From a checkpoint of a small transformer trained on Wikipedia: LayerNorm before each block.
MLP neurons of a small language model. Each row is named by its layer, matrix (up: input weights) and neuron, and shows model dimensions 96-191. Each number is 128 + 32 x the weight over its row's rms, rounded and kept within 0 to 255. Numbers have three digits each.
After each neuron's rows, "fires on" lists the tokens most often at its 100 highest values on Wikipedia text that the model never trained on.

L3.up801:095151134071131150139149160181161143166128167141085132179121154190075099115077110111118111132117142063144099147166129114201136106142174144105130191118169091104172136156145103128098115061100164125129160169169171139152166101126167113130110144143140136102084035172059175096149162167104129075
fires on: " ass", " be", " made"

L3.up749:089173119138046152120079124130163093138125127126136129109148118114086136123148103167178121135123112082134120155195098146117124111088131144123115189095111159139155174107148110089129130122171154145106163066117043126124154078142192107176168119104167046105133140137134199088126124138117144083
fires on: "in", "at"

L3.up803:106106161113135096201125131127095121072194190144158105118137102170132152130112176117156159090182141150159087152135170099090141125122111089163081178150091131131124129079092092145134123060049107167095102127126169121123102089073162115135069147145191167118066118121061141100141080140135048079
fires on: "un", " his", " original", " sign", " vers", " The"

L3.up273:165182117144164129088060101098076124131123117186057141118143162159131087096136116157156163180174086113186150134112122072132126091088167196077090147154039116087144115156140129068151125155140123146125111124108090158100132098140152085170062156144056134093128151145117074102070148113122095171
fires on: "-", " A", " Sup", "–"

L3.up162:073176094092141097105109125118129095144090188108188159115184128127188057089100112191139149085155160080130101125178127110167143079121151157116157169099147139164091147091207125099098109089143155134114156067073101143120139096091168119183171085122149076116100143117032135142137182120161119091
fires on: "in", "pt", "ax", "ush"

L3.up381:126098181147079113186096128162092091093116118108140149177121138191101193143155171100179116171167105110144138161114117152114116184184130121134118137125143142126105131148073109110131171062127160156146133123138145146093127074109173104190146159149160130111147093095098090130118120158151109118
fires on: " ", ",", " |"

L3.up339:118118141087127111090110121138129080164138118115113118114167169143168163095132125097129175166111165191107131149111132107105149151106084126142159145054141131094053149171138104102136150148107175153140149119111146140134099143084083124141127172138077108144123194191122119163161143167110103146
fires on: " a", " pl", " r", " ro", " sp"

L3.up158:105143109124110117115103149094081050155085137146063160114169129101164143128185092114177112183163101174156108145176114048127106108143115120175115087098102159135118093152191083085090064174129128172151105106109077107172166123082108136126099139126105112137158151140123093095094117099148133126
fires on: "h", "at", "s", ".", "ing", "f"

L3.up654:140104084150117101168121140081083070072118155172149088150107141142088152116063071069135180134158136150109086139147164065133121130088133129126095128056144161133119133192137111140104132127079134135098103135138091137118181113097153112096133070144136085096125125201135104132115169137081155093
fires on: " C"

L3.up267:145098113105111127143110149132066135144097123205115157086159142122136126144147067197169136203139139060151162196146187116113179064051140197172137153144082180127082152166116084126124054125166126142135115104159144098167085103136142125121107167078133143140131164133163141076110129135046146108
fires on: " c", " b", " cl", "c", " r"

L3.up700:091135121113046181137074103161117132141108117096113142145134119181089083075120126204136097185138080120109098140126089148048087081065127141192204088094117176150073112146134106112141188084116141112087132078172154166099118125152160095150112087121164078144164148129120082114154199157127160154
fires on: "le", "ist", "ter", "ce", " information"

L3.up281:138103157162131120154144130107085120148127094170132156157131115194107097081094113100110119148106132100123125156101150100175134089155154152136160146125122107095129115162108142093126104081151084201177125120057176116128105132207115060141132166117138155130136144174054086096151130125129084159
fires on: " ", " an", " An", " met", " med", ":"

L3.up676:145125066114098098132081160169166080101085153190117132132151158135191126095157152109149089059133144082145090134148059100108151076152117103145130131093094083119120124128125162143138117140140162059181149116118166136156185114140122183132114119092155100152128115107143109068119171142162096066
fires on: " se", "re", "os", " de"

L3.up223:130130152086108137122103118116157065074123134159152175166116119122127092034165115165139112186097095104157131130130152165117115102164172153134144103116065122139174125135148170059136114141084155144130144103131049122126130101122114083186135148128146100100108094127115060134080161117186157161
fires on: ".", "/", "-", "–", ".,"

L3.up560:095118146148113114121054119132160151122113139166137174122156138099100116125080124163145167084181073140165164148151092110171194162072118148150173178107062146086121151137167112132072097134112121176190197139088138165149121145120077123070127123119157154091134219106079171114132145072107109158
fires on: " v", " Total", " ch", " r", " at", " l"

L3.up521:068165138096087134138113132125079167125100113114132150075173148168135125134116122159212132080144131144155045088144150145089141098081145141125195105069093195164101108137123084139118158125192099069124139102104112116136143114136157059141126092120152148108057134109133134069099144071171202182
fires on: "ue", "ce", " Total"

L3.up722:127092098174093133154137158141140105160161181169050145086112152104115090138153144139150169129178172121164111184165068103160154166130142090117171128132147097091145136166144123112053088056098218139108150149138146107135122143134129072123103122126172131141164155145056118132147128107106106124
fires on: " ass", " .", " s", " r"

L3.up371:022130129090116147122083119147109142152111125099118154105187128199084103122131061114188179170119157108148051135138131119127107103142168185145141133048122140118150157124118125166116165141125117160132092093168097177177097086115152085161124084121157104149121147189167109138133171166113192102
fires on: " per", " Per", " named"

L3.up965:146146112114130097067055133157134099085128153172162159137078152125098087148094145149178137179115101086176069136151130084143126070165163188126125140149085168093172115111182135132116110106091159156145182162065100100128119091169159071165162138140176139111094113171082119121062131109089103149
fires on: "/", "–", " '"

L3.up915:126127160149087091162065155129171160163134101131124138053169149132157075136183135157149151151105110097118157158149129140077094132097096134135117144109130151169124133158146115166146144083154165120084111103125152136072111166088168097188195092173082064124126092130088145106081153094107130087
fires on: "ve", "ks", "ens", " can", "ust"

L3.up464:140173058119074096140081148135165155126090128196085084103132175131103113113130116164101093110123112114147148126191158079088141133074067104143140139130168117122070103096109094131152119183167132134123112101089130091179138149131169115113106118096153172118144127184171040164113144106131119134
fires on: " G", " N", " C", "\n", " Cl", " =\n\n"

L3.up170:130143179153099098126136123123094133131138165096165165136136126133129087159091130143110140132074089078112132118164152120180179108120086152118195152143101129141098100149087080186117113150106104108171081128092115131145171132142102188123100145110124117112054134180101154155100176151106120125
fires on: " during", " took", " died", " end", "old"

L3.up443:132128171149118168131051110128133139043120090159065179145135179121153098095102098162163139083134108134144162172145100143068178192102170126170100175161082125078124175120101149148123107103111155186116133119118158177186109119142151152136091180142139132063112133130103159135107099130172127126
fires on: " |", " ("

L3.up789:104127127143059111058179159117140157155104117087108103102080152078103128105111112161076106136150132154153099101114136143145103150055105185151089148128181184113160102160106097107117194129094156157070167100204159138102089088185125096118112124151129136094162164210157082109101156182090107143
fires on: " Comp", " Pro", " In", " comp", " Comm", " Ex"

L3.up53:114183096132095110130084141113130077180093146110146136114161134094149107110120129176145105091144118202187145167116137118145149092124155102183194135075137108096113164104130144057134148140129147151184102001145085123107105113167132123114109158084088163142095190087109166085167136191144156141
fires on: "ow", "io", "b", "ver", " b"

L3.up422:098102068085061128132138133083091175100123052150211077150127123114140119123125113161130094092126058166114101087121159138162152142088146105136171077192081113095121122126088094133149153149145153111184075053116193104123138114137144127159109096113133139093170087178135076167110190126084130108
fires on: "ir", "-", "ru", " /", " Col", " in"

L3.up46:150096132131108135222144120164072093148157120124185127126098075162148079112106151145186141150068112083134084122116134117151167104117172069155154128135105107124107047116113098100138137136122230156199097094137149050125160106165139123151166117149209131120098112156124088140107162156136123082
fires on: ",", ":", "/", " /", " (", "-"

L3.up954:174143116084140151175138161138131075100092089129194129185110120110157146106108149166116100104123120137149122098133175095149149173118175165124174165115113080094122116135128165162171114094119185134093185136146078078193165092102143129099142193186113156093115190112142121111091125129124060083
fires on: "r", "re", "ro", "un", "|---|---", "erson"

L3.up279:145167085116126100175121185095142135113096100120157155155166128138068156133120117207117168093155114154173097161133118048127179118076135135142075151112143089143159093144174110058113176125086137088125103038133138088148144107105077138123107125157161122160104122144139072093123101142112096139
fires on: "il", "ill"

L3.up1000:147120156077076154139134120097143114186067119159106155181135133162115159130125068121153099172141134175137083135155164146148135121156183147157140185074129104062116140161108111143094137102085108193166109114192185143192088112180140114167066143192138155115123159154151099175149132180166090168
fires on: " per", " res", " Per", " ar", " Con", " trans"

L3.up105:132169183149095164102170196123130145174110164114101119129111107139111098103109105199154151130145096139159107138151111133073091175116149124139095167057103225165108092136112082137102105104133187160098121113181161135115154111086231101172097071085110146155109168129146161169090123109145147169
fires on: "s", "ition", "itions", "ation", " Division", "ment"

L3.up729:179142144144107099146082142127075081127128144134201151118142144162085100121048084110114101190150138159173163172165114144096156102100129126161109131166073121153151124191091070103147100081153090121161095135173124150147090135116131142109124087150127165146098104134137085098151184139096184089
fires on: " c", " at"

L3.up804:139168165167121038162090102170160127136107161155182172137142154106125148121104163189092140077133114109205120137165168100124101130149151181098112082131129083109119144109164117126122118076062159149113167126102167054162156117182147145161207182137123162074071136136084174131096170133146095119
fires on: "on", "all", "press", "ell"

L3.up188:167130122134119117154107121152155081134143112137158180097107106113110148098108163158184164176093136070168088134138148123192148096145145190148128129121127152143108157142161111097119105078147225113094157112165105141136122100126179072118192168137062132108081178110058133062062174110064105128
fires on: "r", " dr", "–", " dis", "#", "|---|---"

L3.up719:133126111117076100148148129113126055108144168156158115116101125175140101147126085171173079115121077125113166144065112122119135148151053178205163134117165082131150144154158129071099124114080154132163104114176089169075140116092162104146132120106141145132144141172090159146135142121124149112
fires on: " m", " w", "M", " km"

L3.up378:101142084108105167190130156154157117136099079128098156101162129152152129122118079132174117114129135195135149094133168144144122161103117144139172139129013158110073133185118072116125134163154128095091137124154163109081170150090143094160144044113071092134131091184134145130109152119092150181
fires on: "th", "rd"

L3.up518:119098151147139110169155088124090036102165110097142098163141153129078150102101083103091141140089146147134082165159107086149199155146140136111136132129050131112146099116116187102119168118081145129079122143111151075066102084156106129151109112147172151128112133205104084116144095102133077144
fires on: " She", " her", " she", " An", "ile", " Her"

L3.up246:091165110118140175105131144119152162139145116083136149125189085078146088101133144211185122105101093154125121152149186045167133190155162145126126086102139136123128110086127082129139192117155164094057135109163095086146133110125193084134141138121114132113110077116122147176098152133142093157
fires on: "ack", "ion", " Year", " David"

L3.up962:106172138115110118178130133106102108181172130137172167103118153224137106144152078139106132198110167163111103085142151135125164069109127135129142141118126131135198121152137093068122126151106151120137186081111152102127101112084177110209137102113159137123061059137092108161153183176105127112
fires on: "le", "let", "ely", "ly", "ver", "iness"

L3.up852:055162146059101149125216151181144144146119133122143140147160122140165085108117102178121138135098070080163092176111109193083147149163177073178145094168063121136085124136149141125123132153120188145099139104172156070155129102169127055162092074134135191122129127155123076169098151080132138166
fires on: ";", ")", ",", " November", " March", " –"

L3.up298:083097147121161099173155114141117164137151085097156148149198181138121192101132156140181121138158189184140144153144138139120098183102141107183131134116153130115065117145095162151065124156107105128186084128130132137097091147084115139143096153161083108107090116161148082117066182137108116127
fires on: " Ch", " T", "fl", "Ch", " V"

L3.up545:129177090099060110169181122150111084158121101137157138141106150098119112071152137106173114122101133120107155118129093099130181116145134126165161192178112074115059077175100120103122200153143177124168104092159141124113133157143136156117137172126181121085145184111136109135117142138118148146
fires on: ",", ".", " v", "/", ":", "erm"

L3.up374:145189103058131150112103137128103072111163168091108159143157120112118146094154131105145103082136144142136126121144124114130165159153074107139167101092153114093122183141110111123147180150144174154146128092146109115123176126092182168106093124164100155144083129128148117160122151174119172096
fires on: ".", " one", " |", " two"

L3.up337:102115113101146116105116167131127081139072111099169145106130123142110099109087144162149117111142086186148091140116132109122151109120172160203185115115149094120122131130172131108101149102102180051093149047152082107162157093137112127132107202132160156137116198157117102131121129116058136137
fires on: "il"

L3.up254:063121156171131132176113118140115109122164136139187131164195155151103160098070137138112153125157131111147077147138168145129089160121155097132101144132134078115142199175170099058127112113155101151085140088116116088147124075171110168192138120106119049137076135126146125076168146099100158151
fires on: " of", ",", " and"

L3.up130:158092098151145155128111112149107071132095191132138154149158175174145143145104150081121128098153148184138156147109145139067171139151137143156064109097168069146199175191125119092167128116163196123203139107158085144198105120093145143129125129145179091127156179172133084109148154181137147077
fires on: " ", ".", " e", " h", " m"

L3.up664:171139151146085137138115130145131137195090124156114177111162169049171101096130076117088105119142105162154138174133145164145185092143099102115127082149132085147101139100178174153119161108151168087164178059136131085094085117129151122133143149105133164121144170091019094122097142100086137110
fires on: "l", " r", "r", " m", " deb", "il"

L3.up678:052116138154100136124071145119140149090167137119067111062095157124093141119100068123113148138086128121103196195129116165080145134108156119137095128131095152101105094131075085147133095177152144133123201097190107138145126120135125124128043184121111114138138123096128084146085115132125099105
fires on: " |", " (", " ", " –", " /"

L3.up476:155160098075133092089135118132106166145140177085121159185129141086129204099138178123155103200102073163104095135091159136181131093132157187111136175156092103074063119170145146089058102151090198202072143049096083130114171099146112163141118117187135115137133135193121129155100142081155174102
fires on: "-", ".", "=="

L3.up154:133164175130133089162059155129148121154046128168092117133115085189123130110132117154117093164149073109131125178159164054099130123055188137110100120094144149120148150155164119142135094111158091094093076107109080090126200103091138075101128049142094138104164124195187101092064143178126135096
fires on: "C", " C", " G"

L3.up938:154162036089078135140110127163162105107133140105151127147181078107082099134102161175169144160138136114140121158161155161078166128167137102136179175120173096139123164136140151124115134150144204115113181153166145097129153081157111116132109118086134192157089119139073136099159166163117142126
fires on: " |", " career", "ific", "ist", "per"

L3.up942:035109155101115167145174143132163087140091188080123154146129131099123115121094160137176136137173169118119103141164173090116145157149091141141089125117172098105110104136078138080137155093132153141152140132126091110092118111104193127111150145139156067111161123122102134065099132128090093119
fires on: " "

L3.up592:110139157122097107175122155096074092092174122105137093167133135163145086143076101126137111106165124156158152127157156113117146210133146084155121087121104125106161135108101142177137108133090178186119125124125062093085086131124143194136099103157225082133135134116129071085118162112196130089
fires on: " University", ",", ".\n\n"

L3.up717:100140092071143080079196102116139088069131150093137120143117164122112198109072140127122109192167197140147074134140092159156184131167148145180118118132147103093058139143130123126108135148085189102098209112162143104127114157096116119116161158118149124145138113191128158121093120142082124172
fires on: " pro", " ex", "|", " |\n", ")\n", "-"

L3.up791:128145097101121044121122122154180135154130177125134160104145117056118133139072154181126184089167149112153154126173123100162109114127136145117151118139064064134155180085125104117143132132160102096157172067116189121128178084171115112119115131092096149072123156089044092145125152181159145103
fires on: "ell"

L3.up563:074119131168061165121084152136080147147137058113123138155168193165136112115149119131147084143122089136185116130111188093092124115075136106146138119113102181140121171114122135117185150164156138135031177119056113151113145133156096065202118102127133125087009130145124162144120103146148113129
fires on: "ate", "ce", "ene", "ie", "ause"

L3.up806:144159075093116112105113141155119167210113111135096141052094142170106115099146109118114140059084108082148105113089160147203125090115119139150143116042042129152097095128125110041122150142151170117133187150163178123145112138120197116148106121145152173138076137130079139165153115155111165130
fires on: "le", "les", "ed", "y", "ly"

L3.up737:184098149148103129147073134116069140144105143154138131085134137115127120172160119190170141155168151094182125146100114141151106161126125140098086184128131112102176083134115086117092070137169126091150106150163063107120204109135148105138167125153113080095107159135085097143161183103108132107
fires on: " d", " D", "D", " ent"

L3.up45:113140123080144122099096170178112056102134165143115167115181140137080141125109152136061134196111164094116091152169145150157151070143132184153120124091173146131131209132128124101105179094193122152141193108131097160142089109092112151165109158169088080125093167162121060107085172120065123068
fires on: " Sw", " fin", " pol", " class", " Pol", " med"

L3.up825:082161068178113127176148123118132119161184102117108157097134144116132100140130121133165087142172154082139072130172082171114129115082091085095167158108130061138120192127189155108117118157138196097115206105139172058104124124115143140123089095115168086156113097163061072117130149135100206125
fires on: " three", " several", "ous", " two", " five", "-"

L3.up249:102138103154153155129105123155094129149150124127126138056176165125116126158160077165169117111145177067120106139149129077046116172106096132134179080158131161109114140107137192151096176119157162179082083129112109122111113074073125114177107108103170065094109147130120139176086128140174065110
fires on: "ud", "ust"

L3.up434:092109151127109119140088150138137131156077137179065184133175217126186110121102099148103107099176174149154119183182100120124142119120090092141185187086180100098130151154137141155099152104129177075147091130102173163231135097163154111156107140078159099140106105089068115155137141115142120145
fires on: " t", "e", "ze", " de", " se", " le"

L3.up240:122145112113053149159143132131175122102129158085171175085114082155092156112100086141187120188125132046124147136199114137162106085138107122097138149192163103100074120128088088114102162164153209143124182120130150142134123116167200086163179123092068151166153183127132062080123160141121078181
fires on: ")", ":", "O", "\n\n", "up", "-"

L3.up236:111162153089096117229085140181118039165190154089119148102163128102162158137131163115151135126204103152163137187127154118097118115162108095169113055149107160141086094107085084096133147105150122151173127102089116112120092147128229097142105136140134134106131155112084162112132130116108127163
fires on: " ", " June"

L3.up461:128125125102092159110102140134160165109174172118148167134096154111090128110112116128181104136142103215128196135081180155054142100115102116117123160134104107093095138178075147132150079122197083115125125117126154166192092139112148106164069149143143111172057108154161105153157174169074178113
fires on: " in", " c", " s", " f", " st", " w"

L3.up161:151147160152127128157180097148084132145122123152126152181143172189044129136111168115091119181149141129154128144139141171097158143124091088171156155080125098117145131173133099098110212064109126095088148132127081156127143082142108129106184134215174094135077109138039113116159138218146129120
fires on: " re", " be", " as"

L3.up859:075118127144151135156052135117139180049150124138111120064119130135109131103159058150106133155154131119140169135150157130109161160109128133119114087096105143118154108100141151103156131123153119137070079179072108131135152107114177110164125078112066094131105177104083121096067163077137114100
fires on: "D", " D", " No", "L", "ring"

L3.up292:084116073154103126144060119138133126122119200145163141141169136181162109136129183114129144072144165128120148130087154103093125125088103181147144188105064088092146122134155186129158094166172112168133173131111182090180123090133122210183094113115124129139057144167188144156168120124134141102
fires on: "est", " in", " on", " a", " the", " of"

L3.up56:106120157077148138104121143113166160137197141101079138183129119109148108140140112173138133140109136166113157189140155123099162149151154122150086142170096203122102117088118110148141162063185130191069152113159139095148075070129131104162110091147156142130072135098137137160106119193145126138
fires on: "ion", "ation", " system"

L3.up759:117195146149120178174155172156096133194110143127151183128161161111124146058126121101113179050124073161132130140115156151133113175144146117118196123126093159091137171147073099153095099103116089164159122058138157063154179112136142136156079132116092131171110133150096163152073150141174103158
fires on: "th", "rd", "nd", "off", "ird"

L3.up964:102168066154102133125175142181162132130153129097086204120145112097102141112131110127114133124089139069172075136111128149108132151147130111114168106037093128131163099127106155083139143143118178129123144123194161095132104090164146099185097128142137212119096116124151114135121113129166098171
fires on: ";", ")", " series", " band", " place", " film"

L3.up525:201117074122082079115171170137162120116122141154153177161123104166182118133062104143092113119149090111115126161120125158207173109131115146157202180127134090105187092092123080100114129089137155105157113139089171135091124126152134123094153105129173162135110079131096139163137150171132139130
fires on: " met", ":", "ength", " stand", " inst", " ft"

L3.up356:149140111079064103106137126130136121136145137185072136076144221123096137077130113156066090060130171076144080141142160095130125148160121146136169116107099107126171181162119028159134121105061149165104120137180097116126126099157125102135153125119082117146091152123080132167153104120170059202
fires on: "ar", " Mar", " David", " John", " Car"

L3.up244:085155191121121086083143124166093145158144122173119161080167097142131082129177108194113088105142111075164174165113143104074146116074102167110186174142104135150082123151197169126099185123122166125141081079119117116163111115122129083185121084109172109145106132126120163136113142106128135123
fires on: "ail", "ust", "est"

L3.up816:101095083123107159140057140135070045161126154116101102167091181158111147090131155114179123111141148167147124141156156106085145088113085084144178135053118082089173185154114127127116128118139133147129108086113153132167183078146134113138116166159220111137133141164088115144125103124132063142
fires on: " al", " South", "outh", " North", " Al", " north"

L3.up235:094106212162137123153082165125163055152166122128109107119169159120175184094130198114116196125120162126146122193159151131085150164095089137143131113121082131121137101158134148141106143093154108150136100120068119092154084120072115135171168117093138113134125088162132088141174175081111146121
fires on: " and", " but", " &"

L3.up29:088103141127107135138155122147135162104119104127193167161161120096135133140154164162102110136158075178152081143058113108105161171189122125117093178159076132114158093133177193171116068129107152157150148141166131127138110088183138170171147141142162102048129102128151141188085158102126136113
fires on: "oss", "ions", "ength", "26", " line", " set"

L3.up439:114174121111082157162088112113119109208115112129142125086120107127105133157138192109149089118170145111127114132125150115096150163184159045172121109089086130104094140196160072106164155096203161156167054126159115139117125104131113097111093110163188103138119159147110103141120162110127112148
fires on: "or", "em", "ist", " ad", " ", " Or"

L3.up689:144105152119102129155136166132155124123122192148085145116125131145097105168071141094077132184143172157124139121189137143193144108134153136139173134136134082094145126172174153097106137083097207163138177123161152095143096103120152151117147137195086140131103189191084169144132169100135093150
fires on: " be", " inter", " ass", " b"

L3.up492:132199104133096121108166121121079048152151102136120117126186174133111209087159154092133130112101145121130104131083098103065114162093089086128183162137150124119083169123130062076148177105128119131095179084093162111170149131137132099144201169170101090118142147166153105144163149111149113128
fires on: " El", " Al", " Mal", "al", " Val", " South"

L3.up524:140137160100103099143113143140088104077086144127138140134151163145111128115086182142105168185185099066103170139093140124120135169132077172153080080126144185114134168167131144095104071053136117133121065147099071133197101148124181128173126112196150150113103093068124124108084166111061112100
fires on: " pr", " ", " l", " ass", " Pr"

L3.up409:126115078130098152140193127160168062132127116082135148148124155132107180121143147130135130170154154077082106133126094111194143167162112172158140139127133124113064081147124086134133123149114207188097142130153170113115135139126149115162183090132172197138120129179146130154090173119140139159
fires on: ".", " |\n", "|", "\n\n", ")"

L3.up133:151121104122170156185107161122092078108079145121113158160106139131117117083107128114095150172139184121160123112109172110116118171062105144075116117062151155103108080129166132118135166135122115127096096138080094127134205094132128145126156137147123106114088119159123103098055179104138173163
fires on: "o", " No", "q"

L3.up377:069153086126111152125144159122146145143135092119171119138203107108113153025138122159160152055127117110148086127141116100108142105077083113114084083096123090126175166103154129094121134115113136128070190034086108081116113121138160062114121137159116130168129137130097149164121156102130105150
fires on: "el", "al"

L3.up132:147173073120129111159183092157155151062091164118161171084087121127100099117135089187154179161106102063178103150102150116169141079188111157109103146142082089098105037102198088096145146104115174167117196134131128119147149080129132076179135122150124209134129153160090099154038119129177126148
fires on: "–", "#", ".", " rece"

L3.up186:119127146059132151192097137106117082151133136099116107133113172150157134101118076145140091115160125130115079128069153095121159091120078129124140139123120124103185142160055174066144142084084106159130107164148106126122018121058120143149133150090148165159107134179105116153069178118123131108
fires on: " w", " m", ",", "W"

L3.up730:102157096098096116104063133130082071149122081116135171121122129084119138122137158167154077113180071205119113187118201098141212102122079132146143099126133105114110085123176124114118158181066153135143114104144118129158140071106177177120157117157096146114092134090132078165148140063163155084
fires on: "."

L3.up854:112171089118122108075055104157104053117170151080107140173118177188116169143112090114164191114151165135167146166121147059184118130086077105169153127131099125160181144133049156167089169109095157148137119104180119123091132171063110144070099179138153079114135154152142095107143153123154177120
fires on: "==", ".\n\n", ".", "ific"

L3.up568:086135166144081167156151177147138172110063093145062132114154144136074094112073110122083120135185150165133073145076180131113126086115136160178101157108069154115142126126163141145096109195075153192134136137150163110123091109153091098162108140123141198091108177111149159112150102140131191112
fires on: "19", "sc", " elect", " ph", " sc"

L3.up355:144128155136174109146134173157106077170091131121128145164123150126136127100152167162113145110130124121178184186071142101086143146154146154110139166105132111157124137172089162086092175146096128096116122134137088157110144155116096070121172193096119134101072097153070108135100113140129112119
fires on: " st", " man", " eng", " fl"

L3.up505:148128125148086116125130172139151137185092106083126212093134153141161066091049140129132108058105137149167105153109082145134134133154186122150183121095123112069092076154110079127123109108095162149148180171174150151156134101113216128157138141076145155145123121087073128108104132188194096098
fires on: "als", "ames", "up", "res", "osition", "ason"

L3.up971:048101082156129153147098124147093060149157085142089149090150187098077157086136113138126097096126194074169141138191099092084118162096117124150164122157124070104140152101092087058113126185139125117129152084123130140130150113136140144117141192228132115154144126185192052148177160139172085027
fires on: "al", " South", " North", " Val", " Mal"

L3.up902:116114154158119103124104165166052175091172173095160141124135115176137115096143188149143107172208104103135141127141157112107148165124122098146097124116135162086126145121104146107139165068107117164082134136186126145149131077105191182133101112123148132153120104152182098157089157121134132146
fires on: "us", ",", "a", " species", "ae", "um"

L3.up780:082189157171144089159169177183115139157113140095157126143177158110125174117150153166143182110183127121134168136113081139097115131094153121153114133166118163117084166125097167125084100164155163176166099155146157211145126154121110109133164075169107115109132180144155125123157135090100158091
fires on: " Total", " Ch", " T", " ", "|", "Ch"

L3.up361:113119081181120149164124170157174144117112122124122143152127097079125125121105139126095167118178152107102152157092152114122136150126107160116085179163102104113153076100178123130119170078117101135108113117150140144133150080147164167126083100183145128141141179108114132136076145184092132145
fires on: "pl", "unn", " mov", "rit", ".S"

L3.up58:112169067096109119126076103132105031131176092128128112176129189142155120128110152145097184146176151172159121121136107092112159121124126107181113139027138086129144171146118168064117115118109127120115094104175083138145167099128096161098095133159182094117131142188139103115152159162122167147
fires on: " H", " h"

L3.up75:106124083112111091182056105211138126112143111155143133122143160203102091075107137102124119167118092140144130146116193125149166134096143074114160127062099100113137085135132115137125088138100150108104122124142153089249083087143170163084104100081085137101105191158163132177165112124122198119
fires on: ":", "=", " and", " in", " the"